Part of a small language model's weights.
Architecture: rotary positions, tied embeddings, normalized queries and keys, attention and MLP in parallel.
Training: a variant of Muon for these matrices, 5256 steps.
MLP neurons of a small language model. Each row is named by its layer, matrix (down: output weights) and neuron, and shows model dimensions 176-239. Each number is 128 + 24 x the weight over its row's rms, rounded and kept within 0 to 255. A neuron's up and down rows have the sign that makes its largest values positive.
A block is one neuron, or neurons of one layer that tend to fire together. Before each block is what it responds to, as a language model described it from the Wikipedia text at the highest values.

Incomplete word pieces. Word-initial or mid-word fragments that need continuing, strongest on "rec" starting recovered, reclaimed, recreate; also so-cc-er, Ber-ke-ley, Ste-vi-e.
L5.down579 [122 105 124 162 115 110  85 104 137 180 130 128 126 123 131 149  94 147 150 116 184 144 129 139 159 124 154  88 136 143  99 114 167 158 147 185  83 104 177 144 139 104  94 108 150 100 185 169 122 120 133 131 142 142 134 109 154  67 127 134 122 104 107 176]
L5.down586 [ 75 103 133 120 103 122 137  82 170 124  93 120 137 121 128 108 122 129 145 144  97 152 160 163 154 119  73 136 114 128 182 136 101 125 126 125 122 123 116 101 136 102 115 124 121 118 142 150 143 147  99 106 137 137 133 118 148  91 187 141 108  99 112 145]

Decimal point in percentages. Decimal points inside vote-share figures in election result tables (55.7, 44.40, 63.5), other decimals (coordinates, .307), and scattered mid-word pieces like -rol, -es, -ins.
L5.down45 [163 130  86  91 101 140 119 116 124 136 137 146  95  99 132 105 127 142 100 137 126 160 154 135 132 141 130  70 119 174 134 166 165 122 131 131 130 126 110 106 113 129 154 178 132 175 111 151 109 155 143 160 118 103  94 109 123 138  82 173 123 125 167  81]
L5.down121 [160 114 151 104 105 156 117 140 142 150 123 110 139 144 139 135 103 117 127 142 139 140 164 111 122 173  80 123 102 155 139 104 180 116 122 153  90 125 154 135  79 121 144 113 150  86 126 114 103 103 136 109 180 142  81  89 137 126 182 131 162 114 113 130]

Compound-joining hyphens. Hyphens joining compound modifiers, especially centuries and compass directions, as in 19th-century, north-eastern, Middle-earth; also date-range dashes and mid-word pieces of names.
L5.down90 [118 117 127 163  85 121 153 126 141 114 133  88 120 122  93 142 134 155 123 142 105 174 161 101  91  98 168 124 151  80 124 148 140 114 137 107 139 146 157 157 106 115 161 114 162 124 110 151  77 184 148 110  88 135 127 108 106 115 139 143 103  92 137 111]
L5.down674 [112 164 120 131  80 110 120 115 152 126 148 119 120 145  71 118 137 131 127 146 156 118 130  96 109  99  65 147 127 102 140 114 179 122 143 104 186 107 163  92  93 106 177 114  87 175 153 138 161 116 114 148 151 127 133  99  92 135 139 147  80 129 151 111]

Copula after a subject. The verb right after a sentence subject, mostly "is" after "It" in encyclopedic place or thing descriptions, also "are" and "does" or a comma after a noun subject.
L5.down71 [119 182 114 152 121 109 146 133 110 121 142 121  91 115 144 150 160 102 154  99 163 130 117 117 100  98 142 109 130 121 156 154 109 115 110  96 156 134  88 106 110 109 128 141  88 144 182 137 173 144 126 141 126 139 160 119  79 138 118 117 123 101  85 119]
L5.down217 [138  68 124 115 125 165 146  90 125 144 146 109 120 109 181 160 134  83 169 135 126 116 104 149 121 134 168 135 123 143 104 112 103  78 166 116 141 148 158 132 151 184  79 148 121  96 120  99 114 135 122 141 125  63 111 132 117 108 110 145 124 139  94 138]

Table and infobox field labels. Structural tokens in wiki tables, infobox lists and headings: dashes in |---| separator rows, header cells like Party or Team, field labels like Region.
L5.down50 [123 118 103  98 100 139 118 162 110 128 151 135 161  96 155 139 110 134 116 108  97 154 110 100 149 153 172 177 116 142 131  74 139 137 166 154 134 115 173 122 118  56 168 115 135 138 133 102 132 161 135  89 141 111 159  91 161 159 109 115 120 110  96 168]
L5.down505 [ 83 107 161 118 154 128 157 104 116 149 157 135 104 133 124  87 163 127 146 136 119 100 108 126 135 116 133 144 163  96 134 144 120 152 163 137  97 163 161 139 132 111 131 155 156  75 123 117 135 113 129 125 173 136 136 136 170 146 150 126 109 146 133 131]

Predicate-opening auxiliaries and adverbs. The auxiliary is, was, are or were right after a sentence's subject, and adverbs after it before the participle, such as largely, initially, later.
L3.down80 [ 98 126 152 115 126 131 145 109 153 133  87 142 117  81 151 155 110  61 118 123 115 129 104 139 151  89 136  86 128 149 144 109 160 124 119 118 132 145 100 136 154 110 132 149  85 144 111 157 113 131 114 130 116 195 163 152 113 115 132 148 111 146 131 132]
L3.down106 [140 108  86 149  98 142 113 191 150 169 162 121 127 131 140 155 162 120 188 156  99  53 106 102 186 150 170  91 149 121 114 154 137 139 126 126 104 120 127  76 133 130 121 108 133 144 110 177 113 138 146 146 155 106 131 142  87 116 122 121 113 123 132 125]
L3.down360 [155  80 131 136 146 119  85 134 129 118 159 137 164 103 155 106 122 103 139 149 151 144 127 115 135  99 192 108 181 154 103 101  87 160 124 120 126 119 132 140 117 139 137 132 142 149 122 127 123 118 113 101 120  85  89 124 106 167  77  90 123 150 100  91]
L3.down515 [133 118 118 180 136 141 107 175 117 108 124 131 161  93 160  87 134 127 122 133  88 165 138 114  98 108 171 124 143 131 117 114 152 141 138 154  87 117  89 139 147 136 106 122 152 143 130 179 131 138 126  96 138 125 106 110 129 128 140 128 152  97 136 121]

List-item markers and separators. Fires on bullet dashes, colons after years, numbering periods and table pipes that open or split lines in lists and tables, e.g. "- 2022–2024:" club histories, "1.", "| Win".
L3.down185 [104  77 174 159 156 146 115 123 138 109 116 160 112 108 105 103 123  97 135  86 147  84  93 112 137 124  90 133 128 151 125 121 120 155 144 129 119 103 104 145 133 113 153 128 112 126 143 125 155  95 176 114 151 112 118 141 123 163 126 126  99 116 107 117]
L3.down263 [140 142 133 132 119 142 112 111 123 127 163 151 172 148 121 131 109 129 133 139 146 103 149 145 162 113 126 152 137 137  87  99 156 100 132 166  94  93 111 125 146 118  97 100 154 127 109 120  85 124 116 139 125 133  86 130 127 158 149 138 147 123 105 140]
L3.down603 [157 145 113 114 109 137 139  80 134 112 128 115 117 135 133 124 150 129 113  93 141 128 129 106 136 130 138 116 115 122 103 123  97 130 125 158  87 112 147 146 138 126  93 124 100 161 152  96  84 142 112 147 114 152 144  90 130 147 156 111 139 180 138 147]
L3.down622 [151 151 181 109 123 135 153  95 174  92 156 134 155 132 130 167 131 113 156 130 137 150 131 134 107 140 166 157 154 173 141 191 127 104 182 158 126 114 124 152 117 111 125 120 112 166 103 147 174  96 115 141 182 150 144 104 138 125 111 150 115 147  83  84]

Main verb after subject. The main verb right after its subject, often a quote-introducing verb after a critic or publication (wrote, called, declared), or is/are.
L7.down6 [134 103  85 149 141 102 140 105 122 135 115 114 116 140 153 133 135  74 131 146 156 108 111 134 168 130 194 159 121  84 153 126 121 119 141  85 141  89 135 145 148 150 151  89 129 130 129 154 105 136 121 129  76  86 122 133 127 115 131 102 152 172 134 150]
L7.down46 [116 130 139 135 151 130 158  97 142 162 138  75 109 117 122 164 102 114  81 154 109 128 122 156 155  99 152 147 124 136  95 145 145  98 118 109 124  85 157 127 130 137 126  79 153 119 152 100  91 105 130 130 149 132 159 162 126 140 115 136 145 135 121 120]
L7.down108 [122 162 127 102 123 100 155 155 132 147 123 126 111 142 143 120 145 144 154 141 132 134 136 109 127 118 148 140 108 134 180 139 110 156 156 135 122  92 101 123 106  97  70 136 123 121 112 109 155 119  99 190 128 135 138 109 132 130 123 104 132 159 154 138]
L7.down210 [117 133 142 123 128 121 115  97 128 124  95 150 110 121 137 113 121 115 161  84 122 138 106 101 135 121 167 126 130 161 133 136 132 191 135 111 102 153  96 124 136 136 120 116 116 155 139 129 134 104 146 109  68 132  69  96 105 119 136 151 128 149 120 119]
L7.down294 [144 145 121 116 138 101 167  91 133 149 136  87 115  93 114 113 135 104  97 125 129 162 110 138 135 145 111 120  94 126 124 145 117 113  97 137 108 153 167 134 113 120 121 101 149 171 126 155  99 125 152 137 137 171  75  93  55 168 138 114 131  72 131  88]
L7.down605 [134 157 142  78 150 129  99  93 105  99 134 141 120 127 104 127 137 110 112 138 149 164 114 180  88  93 129  84 114 121 108 125  95 101 173 120  82 149 146 136 107 147 113 124 156 124 131  96 149 164 120 114 151 141  85 136 175 109 103 177 123 164 103 137]
L7.down644 [120 137 100 144 168 119 172 150 147 177  91 126 150 117 158 120 158 135 153 158 106  92  88 114 151 155 201 136 137 110  94 103 139 112 155 106 147 110 148 119 110 146 101  89 124 135 135 147 197 149 148 140 108 134 149 115 135 114 104 169 138  96 146 135]
L7.down671 [144 110 110  97 102 139  90  82 174 153  90 145 149 114 177 120 111  93 135 111 128 160 121 128 116 148  99 154 120 109 157 172 120  81 123 137 134 148 112  89 135 153 162 128 123 115  84  99 109 103 120 122 160 103 152 144 128  78 171 148 145 118  84 128]

Mid-number separators. Decimal points and thousands commas inside numbers, mostly vote percentages in election tables (63.87, 30,000), plus openings before more figures like " (" and " $".
L7.down61 [100 134 124 158 149  85 142 135 128 126 120 145 127 130 124 167 158 153 132 128 124 123  92 141 140 162 108 126 156 104 143 166  97 116 168 130 121 165  79 104 145 128 141 130 125  79 164 146 113 116 149 114 117 160 184 141  85 109 151 117 127 150  80  88]
L7.down401 [ 76 133 168  92 113 126 131 103 112 108 143 135 143 140 135 107  50  90 125 119 118 100 188 126 176 137 131  99 161 121 153 123 132 147 132 112  93 159 141  85 102 131 144  60 103 125 163 129 134 169 116 145  95 156 162 122 109 111 105 120 152 122 122 154]
L7.down509 [161  86 162 104 138 144 115 155  95 158 148 145 113 148 125 133 117  73 165 139 154 142 130 126 112 125  94 156 104 111 117 142 163 124 141 155 128 126 107 119 157 129 118  97 128 139 124 127 145 107 166 128 130 123 117 117 120 109 179 118 158 113 101 126]
L7.down531 [124 121 130 168 155 129 154 134  84 138 148 105 140 131 148 122 145 142 114 122 127 124 114 133 142 149  88 130 107  98 116 136 110 162 112 145 126 108 115 135 101  98  98 160 129 114  90 129 144 143 123 134 118 172 123 130  87 143 123 146  90 148 141 105]
L7.down539 [138 111 151 117 119 137 165 107 126 163 133 118 106 111 113 119 117 125 146 110  93 138 115 151 165 115  90 108  91 125 100 124  95 114 151 108 139 159  88  87 110 115 112 129 108 126 180 123 164 127  91  86 159 148 135  90  98 106 155 146 124  97 131 151]
L7.down577 [161 121 121  88 119 150  95 146 104 118 148 112 141 152 125 117 162 129 131 164 140 109  97 106 134 137  97 143 169  66 133 102 163 142 137 123 165 135 122 104 139 101 149 153 128 156 147 127 132 142 133 145 125 134 132 107 125 142 172 138 140 138 141 185]
L7.down603 [134 114 161 108  83 147 147  88 158 161 126 127 149 138 114 121 146 115 115 112 111 107 132 140  63 144 124 139 168 135 151 172 108 154 189  98 108 152 158  50 104 114 120 147 108 128 127 109 104 107 159 143 121 151 108 109 136 123 154  89 146 123 149 149]
L7.down612 [112 113 141 134 160 107 153  79 119 171 139 164 128 103  96 145 143 141 154 123 125 115 139 114 124 113 122  83 131 117 119 137 157 106 173 111  95 130 113 137 137 112 119 175 168 145 196 107 151 128 135 132 150 168 127  84 149 104 167 165 109 109 131 101]

Sports career and scores. Sports text: the verb plays or played in footballer bios, and score cells after dashes or pipes in match tables and goal lists.
L3.down39 [109 155 109 110 194 127 130 146 179  86 124 147 122 126 104 118 144  97 137 126 152 106 133 101 172 147 152 158 131 127 140 168  94 113 159 106 164 107 147 130 131 118 134 177  95 137 158  99 148 119 166 101 153 127 188 174 122 152 136 101 105 126 104  78]
L3.down247 [144 190 133 155 122 109 141 134 149 135 110 109 149 117 117 127 147 140 154 164 125  77 117 194 104 109 113 137 134 150 106 128 132 147 153 139 111 121 124 117 104 124 115 180  79 128 115 148  89 119 120 133 140 168 119 118 128 115  77 171 121 155 102 131]
L3.down612 [ 81 159 118 102 141 143 124 154 112 157 134 137 137 106 154 163 143 151 133 175 145 158  98 103 108 128 136 110 139 124 134  94 112 146 134 133 101 136 150 114 119  61 132 161 136 159  94  74 131 134 131 110 137 109 112 114 157 116 142 112 145 122 145 105]
L3.down649 [107 142 108 166 138 117 130 123 162 147 151 139 128 151 136 103 149 129  97  98 153 144 108 105  86 137 187 131 131 119  88 133 130 117 162 133 120 127 132 151 107 132 126 155 117 154 119 113 112 107 156  98 117 125 134 126 171 158 114  92 113 101 136 151]

Sports score numbers. First digit of a match score before a dash, like 1–1, 6–1, 2–0, in sports prose and tables; weaker on an/a and League.
L7.down70 [138  85  82 171 135 119 114 138 175 118 124 113  64  99 122 112  94 143 112 162 126 157 101 141 120 133 201 139 112 150 146 143 146 147 117 158 109 142  54 102 117 130 120 102 156 128 102 137 164  84 150 162 122 166 119 102 159 129 114  76 126 133 139  97]
L7.down95 [119 126 150 111 171 107 132 117 138 162 162 107 165 117 169 116 138 165 145 117 130 116  96 146 103 143 108  94 132 123 142 124 129 139  65 144 111 154 144 104 141 132 128 152 100 101 111 102  99 126 130 150  94 149 153 133 182 135 126 154 118 159 156 106]
L7.down130 [123 187 103 125 116 134 107 131 114 146 152 149 147 100 157  99 128 144 106 132 165  97 143  94  97 142 180 120 130 159 136 130 133 119 131 122 126 106 130 122 111 140 108 146  84 147 103 104 111 163 136  80 144 122 136 150 123 140 114 112 139 113 139 151]
L7.down229 [157 134 137 125 139 152 114 117 117 129 146 137 110 119 162 104  93 117 114 166 106 119 112 105 146 123 117 150  73 128 117 130 155 114 143  92 161 123 143 143 106 148 131 175 148  87 144 135 117  98  73 152 109 190 126 120 150 140  82 114 150  78 133 121]
L7.down339 [121 177 121 105 112 137  86 139  99 149 148 106 159  68 136 132 177  72 147 157 159  81 119 142 135 132 106 145 101 143  86 132 178 133 104 129 108  96 133 161 149 141 135 154 163 161 153 160 129 132 113  92 139  92  91 118 115 146  99 112 115 146 115  98]
L7.down368 [110 161 141 146 131 130 165 143 104 148 156 149 139 117 121 118 150 114 102 157 116 140 102 138 145 165 128 122 113 163 107 126  84 146 141  96 145 115 137 121 156 142 201 148 174 152  74 111 101 147 163 135 138 185  99 119 121 104 120 114 127 129 128 111]
L7.down485 [107 131 123 135 146  84  88  99 164 111 129 123 120 115 132 130 144 117 140 175  62 128 137 124 165 108 150 113 148 157 145 143 151 187 152 136 155  99 116 126  98 111 123 131 115 112 117 146 194 144 132 125 102 171 137  87 104 152 133 144 120 124 161 109]
L7.down518 [143 122 127 138 155 182 135 120 165 136 131 151 124 126 150 186  79 115 109 151 158 101 139 160 134  87 159 100 135 120 123 119 180 128 159  88 106 138 133 142 125 117 127 124 148 115 127  78 148 120 118 130  87 138 136 129 147 138 137 111 105 121 142 101]

Passive auxiliary before participle. Auxiliaries such as be, was, is, been, right before an expected past participle in passive clauses, especially after can ("can be found", "was approved").
L7.down73 [181 153 142 142 174 105  65 164 118 153 157 119 162  81  91 128 119 149 118 109 137 131 114 181 111 105 137  96 102  80 176 151 148 121 133 133 148 132 110 130 132 137 152 132 126 134 171 148 139  79 131 140 124  83 142 120 138 110 126  89 111 159 129 116]
L7.down234 [117 137 115 135  86 107 144 136 113 145 156 125 100 152 126 123 155 106 148  82 136 100 110  95 142 136 124  91 160 100 130 112 112 120 102 140 125 144 156 153 123 122 109 156 164 137 136 179 150  96 123  81 126 120 133 178 126 112 125 124 134 147 110 128]
L7.down364 [117 111 156 132 159 119  78 140 137 142 129 137 118  95 147 130 123 178 112 116 189 107 103 134 126  88 156 132 104 183 112 117 123 122 143 106  90  76 124 170 161 115 129 108 122  94 120 143 148 116 143 100 121 124 171 133 153 132  80 110 105 144 135  96]
L7.down524 [115 105 109 146  93 107 132 120 128 129 137 119  93 128 146 154 118 151 113 168 116 143 119 145 117 133  85 122 145 152 177 130 182 150 146 106 165  96 132 151 158 121  95  91 124 106 126 129 119 105 120 125 126 102 143 145 103 147  97 123 121 147 119 131]
L7.down587 [163 120 110 136 141 129 141 162 140 103 113 113 122 127 162 161 118 110 132 107 139 109  88 116  75 106 161 141 163 131 125 124  99 144 122 122 100 149  98 162 118  73 147 167 133 123 138  86  88 124 125 111 122 132 115 171 117 154 125 129 114 122 166 160]
L7.down604 [161 141 147 143 138 131 105 120 117 152 101 157 180 122 134 108 148 107 116  66  94 155 173 106 122 181 153 117 106 132 154 137 122 139 129 160 100 142 132 153 170 139  97  98 141 102 136 134 123 102 158 123 157 111 139  83 109 120 149 114 133 137  99 137]
L7.down676 [154 116 149 173  66 153 133 116 139 148 140 132 138 116 108 116 122 110 106 158 131 142 140 115 184  93 188 134  88 124 104  99 116 126 105 135 150  74 124 105 113 143 152 106 121 109 105 149 157 119  99 154 140 105  78 127 120 123 127 132 128 146 110 181]
L7.down687 [137 123 134 104  96 123 135 166  95 108 161 145 132  80 116 156 108 145 107 128 119 102 141 127 157 161 124 108 148 123 131 122 132 176 165 145 129 134 116 117 146 155 117 125  97 147 125 162 119 173 144  95 132  98 103 104 156 113 156 134  89 110 164 111]

Table column headers. Header cells of Wikipedia tables right after a pipe, mostly sports standings and election results, such as Pos, No., Result and Candidate; weaker on the odd prose word like called or all.
L7.down14 [126 146 136 156 163 113 132 164 143 137 162 143  98 136 136 108 119  84 128 107 143 122 138  89 140 143 138  87 137 153 127 122 113 133 124 122 138 125 100 136 156 137  97 122 132 117 141 102 160 114  74  87 134 111 124 106 135 102 105 133 111 111 172 131]
L7.down60 [158 138  80 119 110 138  89 168 124 115 120 151 132 141 110 113 153  99 123 131 130 138 123 121 126 123 135 126 134 119 127 146 102 114 145 128 191 118 177 144 122 112 125  90 115 141 127 144  81 170 169 120 136 114 149  83 167 166  81 136 106 129 111 130]
L7.down143 [121 133  99 153 111  93 123 174 123 133  90 158 160 142  74 121 140 143 113 138 127 144 133 148  84  96 170 136 113 148 102 158  88 132 131 169 116 126 152 122 138 151 126 159 135 144 113 107 132 108 159 128  93 116 122 176 105 120 114 126  72 134 130 151]
L7.down371 [121 139  86  98 118 114 183 132 142 112 129 131 133 144 118 123 137 126  91 136 108 136  93 161 132 162  76 147 147 138 164 106 146 156 128 143 114  96 155 132 140 105 120 130  81 154 134 125 116 106 121 141 135 164 111 159 123 108 124 117 112 124 139 104]
L7.down376 [136 117 130 138 154 121 107 131 128 102 113 103 130 159 148 145 150  97 124 114 102 141 123 142 145 112 135 118 110 122 103 150 123 141 131 140 139 126 105 122 158 146  95 114 180 123 134 135 167 139  96 142 121 142 127 170  71 136 136  57 118 139 170 101]
L7.down433 [207 147 142 139 120 133 119 115 143 116 115 119 158 114  84  97 123 127  77 117 161 147 128 129 117 109 144 116 156 117 126 128 113 134 147  86 111 144 178 160 144 136 127 172 163  91 106 145 146 146 110  93 144 100 152 112 132 165 127 127 158 135 113 132]
L7.down443 [ 93 127 108 135 121 123 159 103 121 170 118 143 134 119 138 158 107 107 139 104 114 123 129 130 113 102 168  97 136 156 146 132  99 122 132  69 105  72 140 145  85 126 140 101 119 119 100 153 150 152 123 186 133 149  81 149 145 158 113  69 147 150 127 108]
L7.down515 [ 92 125 132 109 122 155 158 135 126  77 158 111 151 154 152 123 167 122 122 111 133 145 156 142  72 129 147 126  92 118 110 123 133 118 144 115 109 133 119 166 158 135 113  89 112  87 127  91 141 108 160 124 130 140 107 150 127 117 139 119  98 107 157 131]

Adverbs and auxiliaries before predicates. Adverbs and modifiers that come just before the verb, adjective or participle they qualify, often the "-ly" ending, as in largely, care-fully, seemingly, previously, highly, now; also auxiliaries has, have, not.
L5.down630 [153 100 130 127 125 114 134 165 136 109 103  98 150 167 153 127 154 141 148 145 141  93 122 144 128 113 230  85 178 114 150 115 110 109 154 129 144 117 154 139 140 146 133 119 102 134 141 127 112  98 124 152 122 116 101 134 138  77  87 116 133 149 132 139]
L5.down700 [142  99 150 130 153 132  80 181 176 122 145 123 127 135 140 101 133  80 116 147 136 107 103 126 138 137 147 130 117 111 111 151 128 165 132 159 153 112 174 107 101 126 140 140  93 112 106 142 143 150  97  89 137 109 126 109  88 120  75 132 113 155 128 144]

Abbreviation period after No. Fires on the period of the abbreviation "No." (also U.S.), mostly in table header rows, and weakly on "Year" column headers.
L3.down142 [143 118 141 139 126 116 132 139 158 120 112 193 139 127 106 171 146  91 132 166 120 107 101 166 115 161 147 138 121  86 142 141 123 140 117 119 116 136  92 154 152 140  95  94  95 120 102 156 107 105 190 142 106 104 124  89 108 137 111 139 156 137 136 142]
L3.down206 [121 151 122  92 137 130 178 149 124 133 101 106 157 106  90 121 143 166 151 136 189  84 152 162  74 107 130 125 143 129 124 143 131 125 133 150 143 143 136  86 138 143 134 125 116 144  90 125 125 120 137 131 127 149  93 124 105 148 148 126 127 167 127 125]
L3.down248 [177 159 113 139 159 132 177 149 138 135 143 147 122 135 102 110 161 162 147 143 141 154 139 144  92 129 120  86 100 102 101 101 160 130 110 114 127  95  97 107 107 115 139 122 173 133 132 133 131 148 164 162 119  96 119 128 125  77 146 138 122 122 109 173]
L3.down455 [132 120 106 103  93 168 142 138 113 158 138 129 131 136 120 140 149 142 135 146 110 139 103 141 140 130 137 133 122 180 125 118 163 112 156 163  94 196 164 137 168 115 112 180 133 121 112 188 101 154 142 151 161 134 154 119 148 134 156 179  95 131 139 138]

Complementizer "that" after reporting verbs. Mostly "that" right after speech or report verbs such as announced, said, wrote or concluded, often in critics' quotes; weaker on other "that", quotes, semicolons and word pieces.
L3.down34 [100 142 102 122 100 117 175 106 122 109  97 173 166 116 119 142 117  95 134 109 106 139 134 113 117 122 106 133 149 154 131 116 157 148 105  96 118 132 153 107 158 127 137  91 111 141  94 154 103 171 169 143 161 117 101 139 127 177 134 124 115 123 151 142]
L3.down239 [132 123 184 105 128 100 142  80  76 104 145 120 154 147 118 140 115 126  94 137 155 130 142 118 137 141  95 139  88 113 151 152 153  72 131 129 118 133 177 150 144  93 156 125 132 109 138  83 144 127 151 173 124 184 118 126 124 117  98 165 111 149 146 141]
L3.down470 [110 119 123  92 100 165 123 110  82 115 153  94 163 110 141 130 123 184 116 147 153 161 122 123  80 121 141 159 153 129 118 125 138 121 111 122  80 125 158 165 128  86 116 142 100 122 110 119 121 126 169 170 126 146 158 178 117 178 114 130 112 115 104 132]
L3.down548 [144 104 106 105 163 147 119 106 103 153 106  77 114 111  94 184 138 181  93 142 145 129 100 123 159 150  90 108 125 108 129  98 146 124 151 109  93  98 168 133 177 138 126 121 148 110 127 162 142 108 137 141 161 161  99 138 154  86 142 134 157 122 125  95]

Word-initial fragment tokens. Opening sub-word piece of a longer word split into several tokens, often a Latinate prefix-like start, e.g. rec(overed), inc(alculable), dec(ent), am(ino).
L7.down82 [116  94 147 126 155  98 109 145 142 138 106 107 101  99  94 141 141 138  91  79 122 146 130 117  86 114 116 120 119 123 126 144 153 120 122 143 109 146 147 165 126  92 124 148 123  96 110  97 137 161 142 177 106 104 109 146 135 125  96 128 179 151 120 144]
L7.down121 [ 98 150 153 153 137  62 130 126 117 126 140 137 133 148 138 121 107 119 128 115 121 121 161 134 122 159 115 139 131 113 140 103 156 135 161 160 120 139 110 124 135 129 103 144 127 131 139 134 117 148 138 131 156 123 127 120 135  32 145  99 179  99 104  98]
L7.down165 [137 105 127 133 138  98  58 112 174 150  74 161 142 132 151 149 134 162 166  70 111 110 130 115 120 148 121 128 128 140 107 133  93 114  98 181 138 117 169 116  78 112 120 105 135 132 185 143 100 119 166 102 145 132 107 108 120 152 115 165 144 116 167 121]
L7.down273 [137 129  98 131 127 122 133 144 150 128 131 101 145 123 134 137  68 143 126 136  99 174 114 113  91 152 108 140 113 161 154 111 145 115  47 159  71 140  73 130 113 125 144 122 135 100 180 180 144 142 139 126 131 145 139  80 138 110 147  90 115 106 116 124]
L7.down450 [123 145 145 125 125 117 119 165 161 141 133 121  71 127 110 136 169 124 147 154 107 183 156 115  81 126 104 147  83 168 141 109  96  64 114 127 156 134  92  82 114 112 140 132 145 157 126 138  86 131 107 115 125 125 109 132 120 137 148 118 126 120 130 112]
L7.down549 [143 139 168 112 148 106 109 149 146 134 107 129 143 110 104 144  96 114 137 109 147 106  97 117 133 135 140 166 162 105 140 169 114 120 102 123 146 142 177 111 100 111 136 145 105 130 126 154 120 131 128 124 146 102 136 125 115 102 117 175  75 133  87 164]
L7.down554 [124 173 129 154 144 126 116 153 104 123 132 104 139 133 170 150 124 114 118 151 178 115 120 122 161 125 120 111 134 120  84 157 106  94 135 161  95  93 126 123 141 127 146 135 124 129 143 109 112 131 133 133 142 105 118 139 170 158 145 135 130 117 104 103]
L7.down572 [ 99 131 106 152 139 148 119 116 111 175 118 160 111 162 114  91 113 113 110 153 129  96 134 134 132 131  77 136 118 165 121 151 160 146 148 140 121 116 132  88 138 144 104 100 149 148 140 115 108 140 159 146  95 122 105 113 115 140 133 147 173 133 120 115]

Indefinite article mid-sentence. Fires on the indefinite article a or an after a verb or preposition, as in signed for an undisclosed fee, made an appearance, scored a hat-trick; sometimes on section-heading starts.
L5.down431 [102 143 166 122  92 120 108 100 152 125 131 100 126 147 110 140 148 112 138 166 135 163 118 142 156 137  95 116 128 108 116 110 144  98 154 119 123 122 115 138 120 135 119 132 137 125 141 159 160 119 167 160 144 112 136 108 145 138 151  67 111 154  72 103]
L5.down489 [154 104  68  73 128 124  95 138 164 128 122 137 148 140 137 132 137 159 131 163  99 156 146 112 130 132 107 139 123 134 116 112  95 113 132 153 117 154 117  90 126 143 123 129 117 116 114 143 111 120 120 125 127 119 122  88  91  57  88 132 138 126 124 156]